Weights of a small GPT-style language model, trained from scratch on English Wikipedia.
Size: 14 layers, width 512, 16 heads of 32, MLP 2048 tanh GELU, vocabulary 32768, 61.4M parameters.
Architecture: LayerNorm before each block, learned positions, tied embeddings.
MLP neurons of a small language model. Each row is named by its layer, matrix (up: input weights) and neuron, and shows model dimensions 272-399. Each number is 500 + 40 x the weight over its row's rms, rounded and kept within 0 to 999. Numbers have three digits each.
After each neuron's rows, "fires on" lists the tokens most often at its 100 highest values on Wikipedia text that the model never trained on.

L6.up114:530526454493552501505478539446391476519449556536474467549488513521535475604437465535479514496516476532525510483541486457506517494471452483506465534525495557498505504489526432498508542538552381489524400464459540477509456503532467449451503473535508492503523539440514545480496480526476413500491464448545581561490531444546495469527511515524473508507528448499537483519489481547465500537481
fires on: "\n", "-", " first", "–", "All", "-of"

L10.up1281:500487516584542549556378567486547411444531443438548503468436525473513480546491517576544437405454460495558467440600537525507474498433474448512503548544556491522509593511497519545530512548382398531568468526469578496472484522453476520532527441502533477446450563531529549547522521523518484477493483480414532509549435538507487493459542572534504506507501525444545507431486534553470486458540
fires on: " of", "b", " f", " or"

L6.up689:485446508504508551555499544544544535484524541503447510568458477479544506455505545461431450533421429510507443447540520507549540441550455484514513549494561507424478571416532517476473541445576479499570465487477613494594545525444525515453488511545491456519488474439511461479468532511540522473525499474564550503562436554518539471422532589506430436421555486590435509523557504498491576586533
fires on: " as", "s:", ":", "s,"

L10.up773:508469513507455523531463471496511496562457457479460430535495539413514578449477510496479509535497486554547470503520484476503405406506553505479506483530575459518531504506434571389518506527560573550518443433560481541467504545499491488615539567447475489470485523486518457529510536551480496439509487525549425510507465466566496473583516454547601490464477534487517520551544529567561471544473
fires on: " G", " at", " University", " Z", " to"

L10.up1154:512477482486556499565436476615476422472521543489582514434462547490536397523560511507465512531598515456549485580503499461503555513492532546521493562546494575460498492435469469502464539509520517481477460501476517491572586513507403486535502540439547502574479511533452523566514498492553534444555555542571504456478495480454426437520544509532520550493533461508512435485491475475506476424494
fires on: " to", " would"

L6.up1968:508559489505486557436547519534555486528510464473480472505581470448552470500509444534454536522436479594469516531604478470471537488510441472519541532448522496489506511456451441554536491439484487472495468462499495475541526542469466504504438473559387481507534554450502473511475489532455563475491524477517493481430566536551465506475519503484486533473525520510408603512540493466418598513563
fires on: ":", " such", " be", "s:", " since", " Football"

L6.up1537:586506522550474553442513561463500474559474578500526429480601509544510482461480541489431449519446552509496476567564469512494466449627543507520496526506573535458517480587504525441592459486498492532502494538504573515429545474470477460461520515559502494428543468505536546480543456429478451473531474451538463539470471581511439469527500511449499447518378515517492522444529562454511433516504
fires on: "-", " of", " Cancer", " for", " the", "al"

L10.up593:476517459487549421452499460524536575432490488510551464544466476503482467492484501478473437497523507484556477484498565457525428439484531448480398482496502554504578570488512541501533451506506499502504450460488480507486542505507453482485576502506466501571532507423545547479458483444476502480505548490577457511560549518576510473545496528505471489553477548434464453505501495502452473543544
fires on: " |", "|", " (", "-", " a"

L10.up974:483416520551524468555399518483519530520459553468580553493479515568536511456541511551514592472512521509453400562527513479491457448504460550569499524531592481505534435467458504524413474573524538420426541528497433498497485568457435552574498534495532486475531483460572503513493492488521437530501550484478492489471480486512510494465496547457497507508503523492476496408492428514565513510510
fires on: " who", " that", " which", " it", ",", " he"

L6.up1885:448474537477519491444477468523482593529503501468521453526499591515512432541497472510532482525536518510515527517527572473504499472529483506511461504565538438560472506582542484493493508445483508527531492545546537534503432450543499572483535503483573511438507444492497490547466499498482503547535544557578491537458538569511509560532523490517534454497535497469413488488522557463488479551445
fires on: " in", " at", ":", "|", " from"

L6.up854:550529519508453457458503454537521504504445494490546458491539539512488476461509441459460495505516492530496445462510501533506466470548537523504535536569533468510558509464561457471467540534598502536448504460573548542463440490552479480588422511579521436420533551511518471476403514470477408502512547535455537476510433446433480531500500468476491503562566536511501517513534526586588477537491
fires on: ":", " 9", "-", "s:"

L6.up1471:436473574522457547521474482457495502448454570494505485531503496527570409552466483533496479503557527574494574509481471455483534505509497511524459467542437586473537520441526468468451511529493525480524576480541497489511547491470472478439414486464480493512556381574557454611513496507415416546555531447504498550486520504518472517444453516536459468527537475474501515507492608564584567594494
fires on: "\n", " ==", " ===", "/", " GP"

L6.up115:484470546503466449565518535474489510475570548486523448500469519517494460480487549411530435545440484534455493502534503540491446506570473535489404462675521555477528507555463532463579502557498465491411436476505553528492510519531404427483499525589473453482457491491449509483470526473481408521574587473478439565526456450530489500523479503437561468576519582551541466500571502471575444486507
fires on: "-", " Re", ":", "M", " -"

L6.up224:517489484466490490486552470581537500511523510500505497451490496577467495421539493457483491485486443502523552492504432461529497551484492539582590439494520502505541545563455498439499470484544499516511499430517495524517498537503411396482494532529539511504475469594542553554491530466451481508484503452487544540506486468508491411530552485491509406416495496535467487550528528538496505461504
fires on: " |"

L10.up259:514498546562497408449473487487516435494471459477526505455496504529505504561507496448468564463528441464513548521451461498546538518482441516518422514527539580471394419476491425520542557523500465556604516431512567550468505469502487420492505493532464538489476468515486511551495497493455425498572535457462487507501540456492469596543464544544472514506524511447535496480493536566513510471433
fires on: "-", "/"

L10.up1218:472513556507534507484482505533499568523445498536539496540455487458518491505508522574485533521454569482591462502506499530470522466543469540502517510464517477483482513468566453454483484505479490480494464531461465497415550503560514468476523510478524531477545550492524534556439529508562586486541466430443540542535439591554524583446482441467454533507500550407506580462529504502528498434501
fires on: " the", " of", " to", " at", " second"

L6.up1718:509478496487498485500556542504587544430487514504513490508492521528476512527515487528469475504547504554500534497535553444485526489444537538511513503515599510510560519516459496489474495509437482488501525476561444530489442615471426509443497525441582490586505503464495503532491475449555572574489533529464454528498406564509479491405533401510445533542526554480475480491497483561590483472409
fires on: " that", "==", " currently", " he", " now", " as"

L10.up1319:517612501508540503560556503486485407494541561521507474509459514435431480465477483577447494530499454490444486483540506490494452474495516539565518501510597520497525544446462505464505578486522497500507437577525479548545573549486487418560506530557515493578469478460467489560557548558487531487492467540538501532512501465488493402507477548521520520452541450428452462475494476498508503515564
fires on: " to", " a", " then"

L6.up1835:542520444494472454501504533474496570525528467471439421557386505467492499521545429430509493501524476472504503489420559574489482575437525431527458493538404484478494516501511507482583490442528484502496478520383466523503535490541493497506555465563521493528487551446523526490518488529448504459478528482515438498496504524531460463516438494533559519507512526510467507494502520535491476437539
fires on: " |"

L10.up1611:467517424492496471550481480613504550482499546499534610517515530467519546486516537517466509505516514501526500488507538501484489508548475406483488502541462475509486517443520468480542526453518527490526482537560512497493520552554425515504550442616585459477565443464476551545505556543510477475507526526539491509478553516480518497471504523536483510423533476551491398506521536492483478442506
fires on: " would", " and", " not", " to", " will", "s,"

L6.up1915:509467547580435464522528520555475470474450473460485422500539502463553438547550519462411510546452537483493469555436484521539505509485540494510469521439517480478446581488552425486550552504490526490489554391556480552455539506515434504495488486495413482469475495433530507496427486501483490543550468481495502490426522430543539464550510527470503492473462547547503505451501584444502545456551
fires on: " on", " to", " of", " for", "ed", " from"

L10.up1886:502506451485491534495589470444505429455440467524526505500497451476507504564474533534502532484484524507508545552512506544508461448438547557470475481527559471571524491515505519520473494545453591557484475476484492535513469538499466529543566480503499470494472518590528509497471450451501503458436425466452496618466557541482525485531580519569562438477532536500530507469509580486460448591491
fires on: " L", " to", " was"

L10.up643:528522474541497513462525480519437508495550487451462581495516449508518449549427507527527465529490509572489537552467546491519541532412515490478531524494532535510437578438508499539517538560483510467491503436545520505524540522501430532546538499468498451534558507480489520490502433513497541530484500544552437521505511513513492497518502518531538539532463482427518512527509516633507560534523
fires on: " \"S", "S", " (S", " Sup", "===S", "==S"

L10.up1697:447490530555544464548512455501565585600486526528515556552466565474491579519446453538449573491451490536563468523586452469517536492463408479412436490474476393570567521497573569475456534514519462529501460509519469481399501519523465513460510525479477507518514572475497479570482471494557462546517451486504466473517448510477478509528464403519523552467463484490511538442547524556501464479506
fires on: " the", " to", " and", " |", " of", " from"

L10.up1077:481530372489477485495475454548464480496465478494521412459468530549494504429539533485503519547490513533478474547475543467570587501545548500510561448490453464512473519525571451526454496556541509475497579490563490559526543498501422553537520535488465453454518501535513541494446495461556431439469496425558512520491469485469529473476497508453528511477524435488476500532555484527489526483523
fires on: " |", " of", " not"

L6.up1598:503508500539535453564556424561496539481497481500523490475503474582508508455519519475516485510501562491466528463505461559438543542449548558457459476503518543517460491496518463497490488444527485475471530425559515530462498564422405459478522491456524489458529429432509600508536546481483442520413494557460511577505483471477415494479497515541540515473523487439404495539502522505477490438460
fires on: " |", " which", ";"

L6.up1965:542581474472534496437535534536521483489460513551516532531467487433555476525518545477465427547559422565535429483500503477536529479508411556465473532513493433508436559419506568528461501516447470493453489509461543483537465551482448528459501496440484456472518474549466471487490488463456437421512472487550477495476486533533555541397446597504461533462538496500493560456466520519502476460472
fires on: " as", " is", ":", " was", " (M"

L6.up451:505535513488541537404507508433427494525497571456530413511532536530540435570510519536471491553517488490476499445503538546467581491522472424516478522492522537566450553538489495491570492526507463476462495540523527448441538502463388506493489464533525532472521514478489452502435532449492410501554490453529537501447536538476504524511532477523520528521483471510527484581477528534497402461468
fires on: "-", " \"", ":", "s:"

L6.up1829:506467402602497473563534413557519531475427540477526560511447537539524514501511433461561470472575500440474522547538503448486479495415427489511428538485536459428487528492441469480500552430447529492491514453529518486542475514525392519471494533477492498535515446495552535562489466466531439558488474492476511511410514492461495578483527530495469461494489470500588468494442479475494519434526
fires on: " to", " would"

L10.up294:533422460436421505492486521478507529466506513492414439458458504480482560482458469493529463550439440476522510447503522497468527559423492493485433464581438503494527539439530459513478522525427501533565472477513545481541486514501520513492518458511487564496525491481568519472546513496497440539473526576561507446502498453552478450568446488519563517520440456445491499535485513448469516505430
fires on: " |", " a", "'s", " the"

L10.up1284:468481579560497487508568492523518459490472547513508452421509429508487453546480532496470567507496429473500503528538483537524505519489471445519472505417586517520544559483490490533544557498531538563539459482541459415333495496489437503550506601524555488405437493530495461570500412499500447453548540482472444484418386480427482534488502476478449473504540482457541494455527526503469521502432
fires on: " -", " over", "-", "—", " non-", " \""

L10.up820:450426421490564543503535479436546487534530520468526547478483496513496571535509514543444488543524545473580552475477477500497506473518479503546592411527506546515524468440524498475531548539483512554475470519532483484460502526538508515500503472491429495508503489521542548559492513561537491563524536542474464419494487578507454567528533470530463543490411524494513595499483521513486465467511
fires on: " first", " final", " for", " second", " use", " the"

L6.up1115:509492480497483421518531453531541455512508486501542485452436522488465615493526525530551489538544411593516525533499520584531461560537508503501532533481531534560492507470516539473493550460480466547470461415547529515487465496542452466481407466477560535510485483519508501570496571522545484408470518503458547484469511532471460463527540493467476481544475572531498486529427542473437421482535
fires on: " |", " ", " to"

L6.up1552:446536554477585471494453526515525482511494531496490512539540484549506511576462472491489511478535454552529497509490464525462483526506515515502565541531506548580518472493512480479452524499525523457482549516495536519543457564530482451525511511531470468541455477463548438467486446540517457507535479512525489514476440519469472514544506535504496487479576482499554455498513471559498513515414
fires on: " of"

L6.up14:543546462506513538535500500533560597474501490470425542484436538549509561549546503581492494501580527504528585527450462541455464519476452463627481491455541520460487462481466532502484526505506497496576484544486407455498494497568534465552583546563518486517464482524519562523452484470502474442467478459487482587489553524389418420499524453558547508486534515491443544544486522498444484581505
fires on: " |", ":", "),", "el,", " Year:", " the"

L10.up879:512514542546551454524552545533494541541527533451517479508523538510483480452543507469455497516430463514500499524498520523479480419504553532551446529578562397557493522566527560508485519506483593448477502539517545544464509467508578518530503527478483454464530523488493558521512512482531557491473488531555530460556445564552443467474551516460548509483567554449527496506566544570446544525478
fires on: " the", " at", " C", " Texas", " from"

L10.up481:465567527489572452495482508525469416493508553494461516504449472504464557570465462478501438529520529429545479455487491476530545497462496466568590532526475581501462512529468455529463510483427469573476491507475523557510549541522488478528512527500527497545450455513409523563431460463552427528494528488487521548538539504528513480507521447602444477531467484504512474450454534454549495538492
fires on: " |", "|", " The", " the", "-"

L10.up266:453503446515495532476497481512464431490551548504477467529527491565545591526463524507466411431516440475455516514475528497547434524430485541553533517452472507456491530558521465468536569514512433476493507468448491413492514536470504456479583505509512522523542481463513485569485500522446475532524566464498510502463515419462472479567518518450485513441570627470454476517546522488453479483515
fires on: " |", " a", " High", " the"